python train.py --rope_fraction=1.0 --qk_norm=false --parallel_block=false --lr_mult_o=1.5 --grad_clip=2.0
MLP neurons of a small language model. Each row is named by its layer, matrix (up: input weights; down: output weights) and neuron, and shows model dimensions 16-111. Each number is 50 + 12 x the weight over its row's rms, rounded and kept within 0 to 99.
After each neuron's rows, "fires on" lists the tokens most often at its 100 highest values on Wikipedia text that the model never trained on.

L7.up2311:51 44 50 46 45 40 55 47 54 56 40 62 32 62 30 59 58 56 48 42 33 73 47 49 54 36 59 57 55 57 59 58 64 54 77 51 52 52 64 41 48 33 68 24 77 66 27 45 23 38 38 43 56 37 44 51 46 53 52 46 47 62 38 49 41 57 41 49 61 46 43 63 49 73 47 34 69 40 32 47 45 42 56 45 46 52 52 45 56 44 34 42 42 54 53 48
L7.down2311:55 71 61 56 50 53 52 41 46 58 42 51 55 38 32 39 58 53 26 57 67 28 65 55 78 49 43 64 68 51 47 67 43 39 43 56 63 57 95 52 60 42 32 58 46 32 64 31 54 58 35 44 44 45 57 47 44 61 73 51 73 39 57 31 52 37 46 49 28 51 51 39 30 26 51 49 46 44 38 45 61 53 62 69 64 43 53 39 32 56 48 42 47 69 37 43
fires on: " of", ",", " and", "'", "\n\n", "."

L7.up722:52 49 60 51 30 43 38 51 39 41 52 49 44 61 59 49 58 51 49 44 36 40 67 55 58 77 49 41 34 75 26 49 39 69 46 53 53 54 44 27 44 41 42 43 62 46 41 53 65 43 34 72 48 43 19 47 30 64 57 64 45 39 51 56 70 63 44 50 42 43 52 60 42 68 55 48 46 59 40 49 47 51 36 43 49 38 59 22 49 44 43 48 74 73 40 52
L7.down722:29 34 53 43 62 42 36 52 54 54 36 45 46 64 62 54 33 33 50 31 65 57 34 60 48 39 40 65 50 55 48 50 53 50 54 56 54 38 65 86 38 51 58 47 47 60 43 71 65 39 56 43 45 44 44 39 40 29 38 54 63 37 40 42 52 35 46 44 41 68 67 49 49 58 38 45 38 66 51 29 54 50 57 29 38 36 41 48 48 51 59 45 43 36 50 44
fires on: " and", ",", "."

L7.up169:43 09 31 59 53 56 41 50 75 44 40 52 31 57 17 46 63 53 44 49 73 56 36 28 45 56 44 51 48 60 39 34 46 53 58 51 36 52 68 47 38 52 29 37 50 34 56 32 41 45 62 45 61 47 47 41 67 26 46 34 54 55 51 39 39 40 65 42 53 51 25 53 61 29 39 60 44 50 47 46 68 46 38 42 34 23 56 35 16 47 54 52 43 52 71 61
L7.down169:62 61 50 45 67 55 60 60 57 56 33 49 39 43 59 42 66 55 30 35 60 54 74 60 53 36 55 47 60 47 54 46 54 48 38 29 64 45 65 71 51 69 54 56 47 26 55 42 68 65 55 52 78 39 52 53 60 48 38 49 52 52 60 39 67 32 48 62 37 41 44 63 66 63 71 28 53 37 81 57 58 52 58 62 76 51 49 50 58 71 38 31 64 43 46 51
fires on: ",", "=", " and", " the"

L7.up1616:43 52 57 45 51 37 81 58 35 63 55 51 61 50 70 62 61 54 74 55 34 69 34 62 52 56 56 61 67 56 50 36 69 44 62 50 50 44 45 39 50 30 69 51 69 57 52 74 64 44 66 51 41 48 66 25 43 50 60 50 49 42 41 61 42 38 44 34 40 51 55 53 50 51 49 43 64 40 52 53 53 63 42 82 61 52 68 50 50 43 42 70 61 16 57 45
L7.down1616:33 62 54 61 54 48 14 42 59 67 47 47 44 64 64 37 54 65 50 49 27 64 42 48 61 64 44 64 41 58 40 59 65 47 46 33 56 57 65 57 35 47 37 49 37 45 59 41 54 62 43 42 47 55 67 45 56 43 69 31 79 41 33 47 81 78 45 53 45 49 63 28 47 55 69 48 48 64 52 47 59 30 52 50 52 44 59 46 41 29 80 48 62 36 43 35
fires on: " |", " and", ",", " ."

L7.up1842:41 37 45 56 49 44 51 38 56 48 40 53 56 30 26 33 51 44 31 44 24 44 69 38 49 63 22 58 51 32 50 45 53 42 51 59 50 43 41 31 43 69 81 75 46 37 72 35 64 46 68 51 51 45 45 56 45 32 61 70 51 42 60 55 47 48 42 70 49 63 50 40 25 28 28 43 47 67 46 47 51 45 45 39 41 45 39 39 57 66 63 45 45 62 63 43
L7.down1842:43 42 67 62 30 43 49 51 61 52 57 62 61 60 34 50 67 49 26 50 53 54 48 51 42 43 52 51 37 29 53 31 56 51 35 45 44 68 57 42 40 40 34 64 51 23 34 44 56 59 33 35 60 35 45 47 59 46 56 39 35 36 51 66 42 37 50 52 45 47 53 50 43 55 63 64 57 62 29 59 42 52 65 65 78 47 61 45 52 40 42 47 51 46 56 49
fires on: " (", " in", " as", " for", "\n", "  "

L7.up280:32 35 51 59 53 31 70 33 43 53 57 32 60 59 53 70 57 40 38 87 50 56 58 57 64 67 57 38 52 56 56 36 53 72 67 41 60 38 51 26 57 38 62 27 41 53 51 60 37 42 80 47 45 34 31 57 53 54 58 53 54 44 53 68 60 56 58 39 59 54 65 60 33 33 48 50 39 52 45 62 37 48 70 70 59 64 71 54 44 38 54 36 62 40 43 57
L7.down280:56 68 58 64 44 59 26 49 27 27 54 40 61 57 79 52 77 65 49 43 44 44 46 71 53 57 63 49 60 73 74 53 62 47 47 52 63 43 49 33 31 49 56 53 52 42 42 60 42 33 41 29 51 58 39 69 65 36 36 39 53 52 47 51 42 54 52 49 52 62 48 48 46 48 43 50 53 62 48 66 49 70 39 93 55 49 55 55 42 40 59 63 62 33 73 57
fires on: " is", " was", " be", " not", " ("

L7.up1863:27 61 48 52 37 43 46 45 66 60 51 49 45 66 33 57 51 72 29 47 36 51 50 38 45 39 53 69 53 49 63 29 63 43 56 47 78 57 43 64 51 42 72 44 52 52 41 37 54 38 65 39 32 58 57 48 63 54 42 47 51 54 58 56 67 54 54 41 57 68 37 46 71 37 43 30 49 71 50 60 61 58 49 38 50 50 33 34 40 48 61 54 35 59 63 74
L7.down1863:50 60 51 42 49 62 52 30 42 44 49 69 45 33 42 61 57 38 70 76 48 57 64 60 62 51 55 61 49 43 67 46 52 56 42 48 26 48 58 65 40 50 54 80 59 39 35 36 33 44 52 44 70 82 61 31 53 45 59 38 48 40 45 54 44 42 53 43 40 48 35 65 30 56 77 69 45 62 55 45 56 39 63 36 61 34 48 47 39 43 61 52 58 65 54 94
fires on: "-", " (", " head", ")", "%"

L7.up875:65 41 53 26 60 40 39 23 41 45 55 40 55 68 59 52 55 37 16 66 73 34 50 37 62 65 50 56 48 45 66 70 56 39 45 41 50 64 46 57 63 43 61 53 45 46 44 63 61 58 63 44 38 39 57 54 44 57 37 56 24 53 53 44 26 55 34 42 40 65 71 74 44 60 51 37 46 68 41 52 55 51 65 51 43 68 45 51 60 60 46 39 45 45 50 54
L7.down875:42 29 51 82 30 53 32 34 50 27 70 59 55 59 57 60 57 52 57 63 51 69 63 55 60 54 49 67 59 62 51 30 43 50 47 57 46 50 40 37 47 39 58 41 57 27 39 63 44 53 35 52 30 27 59 47 36 50 43 40 59 74 31 58 59 58 72 59 40 66 29 43 47 58 46 47 48 44 49 47 66 44 50 44 40 68 50 44 43 48 49 39 44 42 59 47
fires on: "ow", "w", " Mol", " Ty", " Or", "z"

L7.up1372:25 65 46 52 39 73 45 73 67 65 64 75 56 35 50 57 51 38 67 28 44 45 46 39 65 57 58 30 91 61 44 59 45 55 56 38 63 52 56 39 53 29 54 49 54 43 54 56 41 49 46 53 55 53 71 37 45 36 46 56 61 46 57 60 32 49 37 42 51 41 47 79 32 48 54 38 61 25 65 41 39 38 56 48 30 46 54 52 54 61 54 22 58 36 39 58
L7.down1372:49 61 69 61 32 64 62 53 38 30 38 34 53 34 67 55 40 49 48 30 60 39 33 72 46 46 62 38 39 34 41 48 39 43 56 58 61 48 48 49 43 37 49 43 68 52 53 51 60 43 51 36 48 59 47 53 50 54 23 38 30 46 35 63 53 71 52 43 70 46 54 50 57 52 37 43 60 37 36 53 42 45 43 61 50 40 79 52 34 68 50 33 56 48 40 70
fires on: " is", ",", " was", " would", " are"

L7.up346:65 49 60 59 54 42 52 61 65 17 62 54 55 52 48 52 60 38 74 45 61 50 48 54 31 68 44 46 35 58 52 62 43 72 63 49 58 42 50 62 52 45 40 42 49 29 56 60 46 50 34 46 68 55 57 41 56 38 41 45 64 55 43 51 42 76 29 62 53 57 48 33 55 57 39 56 53 44 56 50 55 57 42 46 58 42 56 40 47 52 27 35 35 60 31 78
L7.down346:34 59 59 42 50 25 66 37 59 68 26 57 35 41 51 51 44 40 60 37 59 43 29 58 51 55 66 59 52 55 62 60 71 54 59 45 59 34 41 43 60 51 71 37 40 72 26 47 54 57 57 39 59 57 50 50 35 50 57 41 57 66 33 54 48 62 36 41 39 43 51 48 56 45 46 63 55 49 71 43 43 39 48 44 31 41 60 53 44 29 42 51 46 48 80 53
fires on: " and", ",", " to", "-", " ("

L7.up490:79 52 35 35 23 43 42 66 70 58 43 49 42 49 50 47 27 45 50 44 63 41 45 47 46 70 45 56 52 46 57 65 57 55 64 56 26 39 65 55 67 73 72 65 39 54 58 69 49 75 22 69 55 36 47 52 40 59 54 49 66 56 54 53 54 42 62 70 54 31 43 47 42 53 52 48 41 35 57 40 56 44 25 56 57 59 27 60 61 59 48 68 61 57 50 27
L7.down490:28 45 55 57 53 65 40 48 53 46 40 65 49 47 56 48 57 31 44 49 40 27 35 52 48 46 42 40 39 42 36 42 47 53 67 33 62 55 60 58 84 72 60 61 54 42 50 63 54 54 59 40 69 51 56 49 20 52 47 57 38 56 45 63 79 25 42 44 66 57 59 64 56 47 58 65 47 53 32 49 49 48 29 70 53 66 37 62 63 62 51 47 44 42 52 66
fires on: " the", " a", " |", " The", "|", " his"

L7.up2052:51 60 36 71 46 39 45 31 23 38 37 55 27 37 30 42 51 55 26 32 56 54 56 40 74 48 49 50 56 61 52 52 45 51 54 36 53 34 59 40 45 69 58 40 61 33 61 69 45 55 34 31 62 43 42 36 56 34 43 60 59 51 62 46 63 18 49 63 54 52 63 48 56 72 85 33 45 37 50 43 30 53 53 43 70 55 51 55 52 37 31 61 59 58 58 43
L7.down2052:45 75 47 54 42 54 30 69 45 50 74 56 49 54 58 58 45 57 57 64 28 54 69 51 47 52 38 57 61 62 60 37 60 66 49 39 21 52 46 43 32 37 48 38 57 69 55 31 29 20 64 44 62 46 56 32 54 47 42 66 60 50 53 61 68 43 66 38 66 61 29 51 47 53 31 72 38 48 61 53 40 60 27 50 40 39 49 50 61 35 59 45 67 41 49 53
fires on: ",", " was", " in", "—", " 2022", " ("

L7.up1248:30 47 61 72 30 28 22 51 50 57 57 40 48 45 45 43 40 39 47 43 28 74 65 66 67 49 57 49 62 47 62 38 50 40 46 45 26 54 51 45 39 26 56 59 40 52 41 51 51 54 48 80 48 69 40 25 41 48 36 53 63 46 48 52 48 49 46 51 58 66 56 61 45 35 60 52 61 43 57 51 71 47 52 46 60 59 48 53 70 39 61 54 33 57 46 49
L7.down1248:44 76 45 32 49 57 78 51 46 56 61 63 53 34 38 52 69 46 44 24 64 25 51 58 62 49 60 48 44 48 32 50 43 41 53 61 52 61 44 49 46 48 47 53 58 62 55 51 53 54 45 52 60 38 39 45 47 42 58 67 63 53 34 52 48 52 29 53 63 68 66 50 44 52 61 40 32 58 47 42 54 17 40 46 38 46 54 57 62 60 53 60 40 34 33 69
fires on: ","

L7.up2338:50 48 20 92 37 54 43 54 44 39 58 38 59 37 45 55 48 37 56 60 36 33 59 74 51 36 37 59 51 59 43 61 68 51 48 59 44 54 57 35 57 54 66 57 32 53 41 49 45 56 65 44 31 33 47 45 50 29 37 37 47 41 40 40 66 65 50 33 64 46 68 51 58 50 79 37 40 44 48 75 59 50 59 37 48 48 55 52 78 46 29 56 62 45 49 51
L7.down2338:47 37 69 44 49 28 48 40 69 60 40 36 40 40 40 42 44 62 43 53 40 54 52 43 50 50 58 79 55 60 46 55 68 51 50 64 54 55 46 60 39 48 46 54 58 59 58 61 44 41 32 58 49 33 44 41 44 85 41 53 46 40 32 70 60 50 47 80 73 43 36 35 33 48 39 59 49 63 64 65 58 44 49 40 44 58 49 25 60 60 48 28 62 48 56 66
fires on: ".", "-", "="

L7.up1050:34 39 64 53 33 32 51 74 46 52 55 55 62 57 41 38 52 62 57 40 37 62 42 55 25 65 35 37 55 53 55 71 50 61 53 74 46 46 72 35 43 27 49 46 47 53 68 33 54 42 59 58 44 45 38 43 42 65 38 61 66 56 64 60 16 40 39 54 50 39 50 38 61 55 38 74 66 50 74 59 52 57 55 32 45 28 58 49 45 53 44 41 58 55 42 46
L7.down1050:39 45 45 58 53 55 60 52 58 55 55 51 67 69 50 66 78 19 60 45 56 49 56 64 38 42 28 52 34 45 72 17 39 50 50 45 34 43 54 32 47 58 39 46 50 56 64 49 47 52 48 35 54 56 54 41 37 55 42 66 61 53 45 64 47 32 49 50 44 51 66 50 44 36 65 51 43 69 44 45 72 51 74 38 45 66 33 34 45 47 47 77 46 30 53 66
fires on: ","

L7.up2532:38 25 56 78 31 71 54 39 42 66 49 43 60 64 52 52 60 55 49 30 36 51 36 49 55 69 52 45 73 51 39 66 40 73 53 47 66 63 63 60 63 32 41 49 47 45 62 31 54 27 43 57 41 37 38 44 47 48 41 56 39 59 58 45 50 48 48 50 49 44 44 50 63 56 47 55 58 61 72 68 63 42 42 56 63 44 66 61 48 42 40 32 61 50 42 58
L7.down2532:57 54 56 38 60 38 54 44 29 59 45 71 50 32 62 50 44 35 58 38 71 47 33 55 62 45 49 48 43 48 55 30 54 45 63 64 33 56 51 60 50 67 57 44 53 55 44 40 51 64 58 66 46 39 31 24 56 22 67 53 27 50 36 36 39 44 44 51 32 51 53 46 53 38 46 51 40 56 59 38 49 48 63 49 29 51 57 60 69 50 55 57 45 46 54 49
fires on: ",", " and", " also"

L7.up2261:39 47 63 51 46 50 51 35 46 70 37 57 36 37 40 58 22 40 71 38 66 50 57 46 48 44 49 34 39 57 53 47 46 44 35 45 66 58 47 35 59 50 41 49 44 46 52 50 51 29 48 53 79 40 44 32 51 48 46 58 65 44 67 52 63 55 51 66 56 27 41 52 57 36 37 63 35 42 64 43 46 43 54 42 29 48 32 58 61 57 63 59 25 46 34 71
L7.down2261:62 51 42 65 35 56 63 38 70 73 44 43 44 45 49 45 48 53 67 56 54 55 49 49 54 50 48 48 66 60 63 54 48 57 49 70 57 63 60 49 66 51 52 51 37 49 69 48 59 45 37 42 55 70 62 54 56 56 61 47 81 75 59 55 62 42 49 45 41 43 48 44 47 62 53 61 46 40 46 53 60 50 47 30 25 69 59 51 69 41 39 60 54 29 47 69
fires on: ",", " and", "'", "-"

L7.up769:41 52 42 42 61 36 50 62 61 40 78 46 47 70 57 46 56 51 27 53 37 33 30 38 30 16 64 47 69 29 49 61 46 50 32 70 54 61 38 50 71 55 46 68 38 22 63 44 31 54 50 47 61 51 77 64 50 50 46 70 33 42 47 57 36 54 57 61 52 48 47 28 51 55 49 61 60 52 63 30 40 33 35 41 44 47 49 44 52 37 78 52 54 52 52 50
L7.down769:81 38 39 27 45 60 57 30 60 48 44 48 37 56 45 55 45 57 68 63 51 40 62 49 65 72 41 51 39 37 55 47 41 61 52 54 45 56 44 47 42 49 64 52 48 56 30 38 59 47 55 58 64 50 46 21 57 46 43 67 63 41 32 36 61 73 48 37 61 57 43 64 27 41 70 40 36 76 50 74 28 61 53 54 67 48 70 55 45 48 50 62 52 60 22 68
fires on: " in", "|", " by", " (", " on", " as"

L7.up956:46 40 48 52 59 46 56 47 44 43 38 26 40 53 45 56 42 39 30 55 23 44 45 37 77 77 43 70 63 45 55 73 57 56 57 57 56 40 64 50 27 49 46 55 44 43 45 41 40 49 48 63 50 50 38 42 40 57 57 39 36 68 47 40 42 27 52 47 67 42 47 42 51 54 66 52 37 47 59 28 23 48 44 48 45 59 39 24 68 44 36 51 68 48 36 52
L7.down956:49 43 54 41 42 29 63 64 38 44 56 46 44 38 29 48 62 50 37 45 41 45 35 40 46 45 57 41 39 32 58 40 47 48 46 69 60 38 29 35 39 49 44 42 51 52 48 54 55 44 73 42 49 58 61 43 57 77 64 58 45 38 43 49 65 55 72 46 46 70 36 44 48 58 34 62 69 33 53 61 82 67 72 58 24 56 22 40 79 56 48 56 28 44 44 50
fires on: " as", " into", " the", ":", " becoming", " prov"

L7.up1266:27 46 54 48 42 54 44 28 50 47 43 44 53 39 48 67 50 58 47 38 55 37 66 27 50 51 45 47 47 55 68 61 42 47 43 64 41 31 50 67 63 40 68 53 42 67 64 40 36 64 66 48 46 50 34 44 45 54 55 39 63 67 43 71 26 55 74 35 43 57 49 48 61 46 42 82 57 28 49 68 26 60 23 79 48 61 51 64 63 43 39 21 47 48 70 43
L7.down1266:68 68 70 45 42 51 69 55 43 49 35 53 57 56 33 44 34 52 37 48 41 46 71 59 37 55 61 32 59 50 63 42 56 38 40 49 63 59 43 46 59 42 47 42 46 35 39 47 59 57 61 21 39 54 51 49 60 36 62 61 37 53 33 64 78 47 54 56 61 40 61 40 42 61 57 46 41 63 43 47 60 48 57 40 37 71 62 70 57 58 44 59 45 49 81 45
fires on: " in", " de", " De", "–", " —", " rather"

L7.up397:40 58 61 60 32 54 42 42 41 57 48 61 47 35 36 73 37 62 68 40 65 46 71 56 50 59 52 36 39 46 39 48 42 46 35 64 45 64 56 49 55 53 54 59 49 53 40 55 54 33 30 48 60 38 39 27 58 50 40 51 33 38 62 49 43 28 49 58 67 35 47 56 49 66 43 58 41 50 55 35 60 60 66 44 63 45 39 50 58 51 35 64 21 53 51 59
L7.down397:55 53 35 40 46 64 59 29 88 51 38 46 55 33 33 80 40 41 57 49 48 46 50 64 36 68 72 53 54 50 59 60 52 41 39 38 58 54 56 69 46 69 45 50 59 48 55 58 58 48 49 46 51 75 35 48 45 52 37 46 50 58 54 65 57 63 38 34 40 38 61 61 50 61 39 50 50 50 44 56 49 69 49 41 47 53 40 57 49 39 60 47 56 39 33 45
fires on: " and", ",", " or"

L7.up29:55 67 31 68 34 73 42 24 51 57 58 43 63 51 26 57 46 16 45 48 46 46 53 39 36 67 45 50 47 44 60 46 43 49 68 67 49 33 36 57 67 58 38 50 46 46 53 65 23 58 45 52 55 42 49 27 51 51 57 36 46 61 47 58 38 65 60 37 50 61 51 61 62 38 46 45 49 44 70 56 53 50 74 33 71 38 50 56 50 40 74 60 54 69 66 58
L7.down29:60 49 59 53 20 62 45 54 61 45 51 56 67 57 60 42 59 52 55 38 75 57 60 59 50 40 64 58 54 59 39 63 35 45 24 16 63 43 38 67 37 35 59 59 50 36 72 53 42 41 57 47 54 41 28 52 42 43 68 68 38 41 73 42 48 56 49 37 58 50 52 36 52 53 37 30 46 66 44 43 66 63 49 57 43 58 54 61 54 65 59 60 56 66 61 51
fires on: " in", " of", " Ur", " In", "–"

L7.up195:39 20 33 54 44 52 52 54 59 51 54 34 58 59 50 45 36 40 23 55 65 46 37 43 53 44 45 48 43 43 70 35 39 49 57 50 46 56 49 65 26 49 66 64 51 41 33 53 53 66 41 47 51 41 54 58 46 39 67 43 82 38 54 55 49 57 39 29 41 35 43 47 54 27 33 55 43 52 50 51 44 38 64 49 43 57 52 47 42 41 41 33 50 65 55 57
L7.down195:48 52 52 52 47 58 39 31 49 64 63 41 51 40 34 40 37 56 66 66 52 45 56 43 40 69 31 70 51 41 84 59 38 58 54 65 66 36 44 59 58 43 74 69 83 41 58 53 50 48 46 45 53 49 63 34 39 46 43 32 58 61 54 46 71 39 49 50 64 55 47 49 51 41 44 36 53 39 43 60 46 54 48 34 68 42 59 57 36 62 51 40 61 74 45 47
fires on: "-", " un", " in", " (", " des"

L7.up821:44 49 33 61 45 80 40 60 52 51 39 48 47 52 57 30 41 45 54 54 68 34 58 47 56 56 69 56 50 38 50 54 42 49 54 47 62 58 59 43 58 62 52 36 46 46 64 52 73 54 44 62 47 50 49 52 47 42 41 41 65 33 31 56 71 63 37 35 88 36 45 66 67 46 38 64 35 59 38 68 47 47 75 48 42 79 71 59 58 44 31 40 63 43 50 55
L7.down821:74 35 68 61 21 53 33 38 52 60 56 25 48 45 58 58 21 44 60 54 47 42 43 46 33 58 65 35 60 41 53 48 56 54 45 72 41 49 41 36 63 15 45 64 60 34 60 43 58 47 55 40 46 57 52 51 65 51 53 53 67 79 51 46 55 41 53 52 50 49 29 61 38 56 62 53 50 38 64 32 61 59 58 62 60 26 58 57 43 26 26 60 64 31 35 50
fires on: " and", ",", "=", "er", "in"

L7.up854:53 41 34 33 44 55 51 61 49 44 59 69 72 50 41 48 40 68 67 57 57 45 50 52 88 60 57 42 61 55 47 56 47 47 36 55 43 63 50 65 50 36 62 38 48 46 67 58 35 48 30 39 45 69 42 59 45 48 51 54 68 61 56 30 29 71 60 55 34 61 50 63 42 58 43 47 41 58 37 47 44 62 33 56 47 35 47 51 68 40 71 44 55 40 60 64
L7.down854:31 37 48 72 51 49 34 63 44 59 36 45 53 53 56 30 60 53 45 51 42 40 51 53 62 57 40 54 55 39 58 48 49 45 49 59 34 53 67 42 53 37 33 54 48 47 53 54 35 40 43 22 40 48 53 33 54 28 35 50 39 64 57 57 24 44 50 62 45 73 48 43 30 57 55 53 51 45 57 46 44 70 52 42 59 40 55 55 47 54 41 51 52 35 54 47
fires on: " (", " of", " man", " under", " in", " during"

L7.up1833:37 49 64 51 28 41 61 58 47 65 52 44 55 28 37 64 66 41 46 27 55 32 45 51 62 44 59 59 63 69 26 63 46 48 55 44 57 37 45 32 39 37 36 70 30 48 55 58 40 24 49 42 60 36 72 46 35 50 58 34 51 55 68 45 34 56 40 52 57 32 55 46 67 38 48 53 62 69 63 63 36 57 55 53 57 58 35 57 45 22 25 50 54 29 64 57
L7.down1833:48 55 41 80 35 49 54 36 67 56 48 54 51 49 67 29 58 45 44 58 59 33 64 33 31 41 47 53 57 42 63 46 64 46 65 32 56 61 45 41 48 59 61 58 29 64 63 61 43 36 41 62 56 58 33 54 28 34 58 32 63 50 55 32 55 33 48 52 54 53 63 65 31 65 51 44 32 72 47 53 57 46 56 67 37 62 58 58 47 44 50 57 38 56 48 43
fires on: " and", " most", " \"", ",", " very", " such"

L7.up80:44 51 64 53 51 52 62 56 37 42 42 55 34 36 52 54 48 36 33 58 35 44 57 53 80 49 26 49 60 40 53 52 42 52 58 66 50 45 42 35 46 66 48 52 49 54 38 41 73 26 42 50 28 47 23 55 31 41 45 65 29 63 53 59 14 65 57 43 43 47 59 59 42 63 32 42 47 52 46 36 65 46 51 28 53 62 69 68 41 65 40 52 70 41 68 36
L7.down80:56 42 42 56 45 53 56 61 52 54 42 58 59 58 64 44 34 49 70 59 50 36 29 51 45 52 42 54 53 53 48 59 33 26 57 51 71 43 36 44 67 57 44 55 54 49 40 46 47 52 54 52 54 44 37 62 43 40 46 45 67 41 37 73 40 37 62 46 40 51 36 57 35 32 32 48 57 52 56 47 62 43 39 38 40 66 49 43 58 66 54 42 74 55 62 16
fires on: ",", ".", "\n", " not"

L7.up990:63 53 54 43 40 62 57 41 45 45 64 37 56 48 41 44 44 30 47 74 37 42 56 53 54 80 67 51 39 56 60 56 74 33 70 56 53 48 44 39 47 56 37 37 50 28 64 54 58 42 34 71 43 69 41 63 71 36 49 65 43 44 44 51 46 59 57 42 57 54 61 48 47 44 55 55 38 22 51 43 59 31 45 35 43 50 47 49 43 39 51 57 70 67 47 75
L7.down990:60 40 73 39 53 54 30 56 62 38 51 54 68 37 36 60 47 54 34 49 51 37 61 30 72 48 51 63 60 63 56 63 63 53 43 35 52 47 75 32 54 53 43 61 69 64 45 44 53 52 59 12 38 63 49 45 50 48 51 62 53 41 38 60 65 30 47 43 59 54 66 44 32 29 44 61 56 42 56 48 46 30 60 64 52 61 45 47 44 50 39 56 39 51 51 30
fires on: "-", " Pro", "'", " of"

L7.up2477:50 59 46 61 39 45 55 68 51 32 66 24 50 37 57 54 47 49 42 25 61 44 47 43 43 39 51 48 55 51 65 48 43 60 51 48 35 43 48 46 48 51 55 77 49 53 82 46 53 80 76 40 44 47 37 54 46 56 48 58 35 56 48 58 40 55 49 41 35 56 33 58 44 66 25 45 14 50 51 64 64 75 23 73 47 44 45 47 25 45 64 54 43 60 42 34
L7.down2477:40 39 49 37 48 42 49 20 44 39 77 57 32 52 75 53 56 50 50 55 58 53 46 47 51 75 40 67 59 44 61 54 45 61 55 24 69 37 61 54 47 66 61 38 32 52 38 43 44 57 43 36 57 47 48 49 47 52 52 60 37 61 43 56 62 54 47 43 53 69 62 35 62 57 35 57 52 43 56 55 40 50 27 46 54 60 57 51 47 74 44 31 64 72 36 54
fires on: " the", " The", "The"

L7.up898:62 55 29 60 45 53 26 69 69 56 51 33 50 48 53 40 66 58 55 46 49 37 59 72 68 17 55 52 70 43 30 66 59 66 45 25 58 57 38 20 36 62 53 58 51 59 72 34 26 55 57 33 47 36 39 51 45 18 43 67 46 58 63 52 36 47 61 38 59 54 48 26 53 48 52 58 47 54 51 44 47 59 47 43 44 52 48 60 58 51 58 51 76 54 40 20
L7.down898:51 60 38 69 59 58 61 46 66 49 44 36 48 31 71 47 55 61 54 55 45 59 44 59 46 55 50 31 50 48 55 40 53 54 50 57 29 39 63 69 46 39 46 57 34 47 27 42 37 36 59 64 40 59 54 43 57 47 49 34 56 43 55 39 61 56 44 60 35 47 62 55 42 50 40 48 43 64 57 53 37 46 41 60 38 44 54 41 40 41 57 53 44 71 48 50
fires on: ".", " at", "\n\n", " of", " in", " by"

L7.up1852:55 54 27 36 40 52 45 56 67 71 58 52 36 44 40 47 67 50 64 49 52 41 50 58 38 65 19 45 58 50 49 46 44 29 54 53 45 46 51 39 38 53 44 37 31 48 67 72 67 42 44 71 50 54 61 47 28 44 57 46 64 66 70 43 44 56 65 49 65 45 35 63 56 45 36 39 34 67 58 41 60 19 46 47 39 58 51 52 39 41 37 65 56 37 53 47
L7.down1852:61 46 49 61 37 50 62 37 61 33 53 54 50 43 60 48 45 57 41 55 46 50 76 68 54 54 42 54 50 41 50 55 52 58 61 58 44 50 40 34 45 47 55 37 42 56 49 46 41 38 57 45 51 46 61 79 33 67 29 68 64 72 43 34 36 52 54 58 49 63 42 64 57 68 29 63 37 46 53 34 62 58 41 47 47 72 43 31 38 49 59 54 56 43 43 68
fires on: ",", " and", " a"

L7.up392:53 52 63 53 36 54 48 52 62 58 58 35 51 36 71 67 44 63 64 50 63 45 69 57 58 39 54 29 49 61 31 49 73 47 60 46 70 32 54 56 27 49 49 47 77 45 37 57 70 22 45 52 31 50 50 30 38 41 63 46 51 57 53 35 47 84 40 38 50 59 68 41 74 62 71 49 66 62 69 54 50 62 47 69 54 41 59 44 51 50 47 75 50 46 57 47
L7.down392:56 56 48 36 49 43 45 50 56 31 55 67 62 21 31 23 55 66 56 55 50 39 61 45 45 44 35 68 47 40 42 44 53 61 54 44 49 38 62 80 46 46 35 71 66 38 53 68 41 35 55 50 50 48 44 40 50 61 74 59 43 50 47 60 40 49 48 70 45 46 52 56 29 51 60 47 52 56 50 53 35 49 50 33 41 55 47 41 52 38 51 46 40 40 40 47
fires on: "a", "-", ".", "o"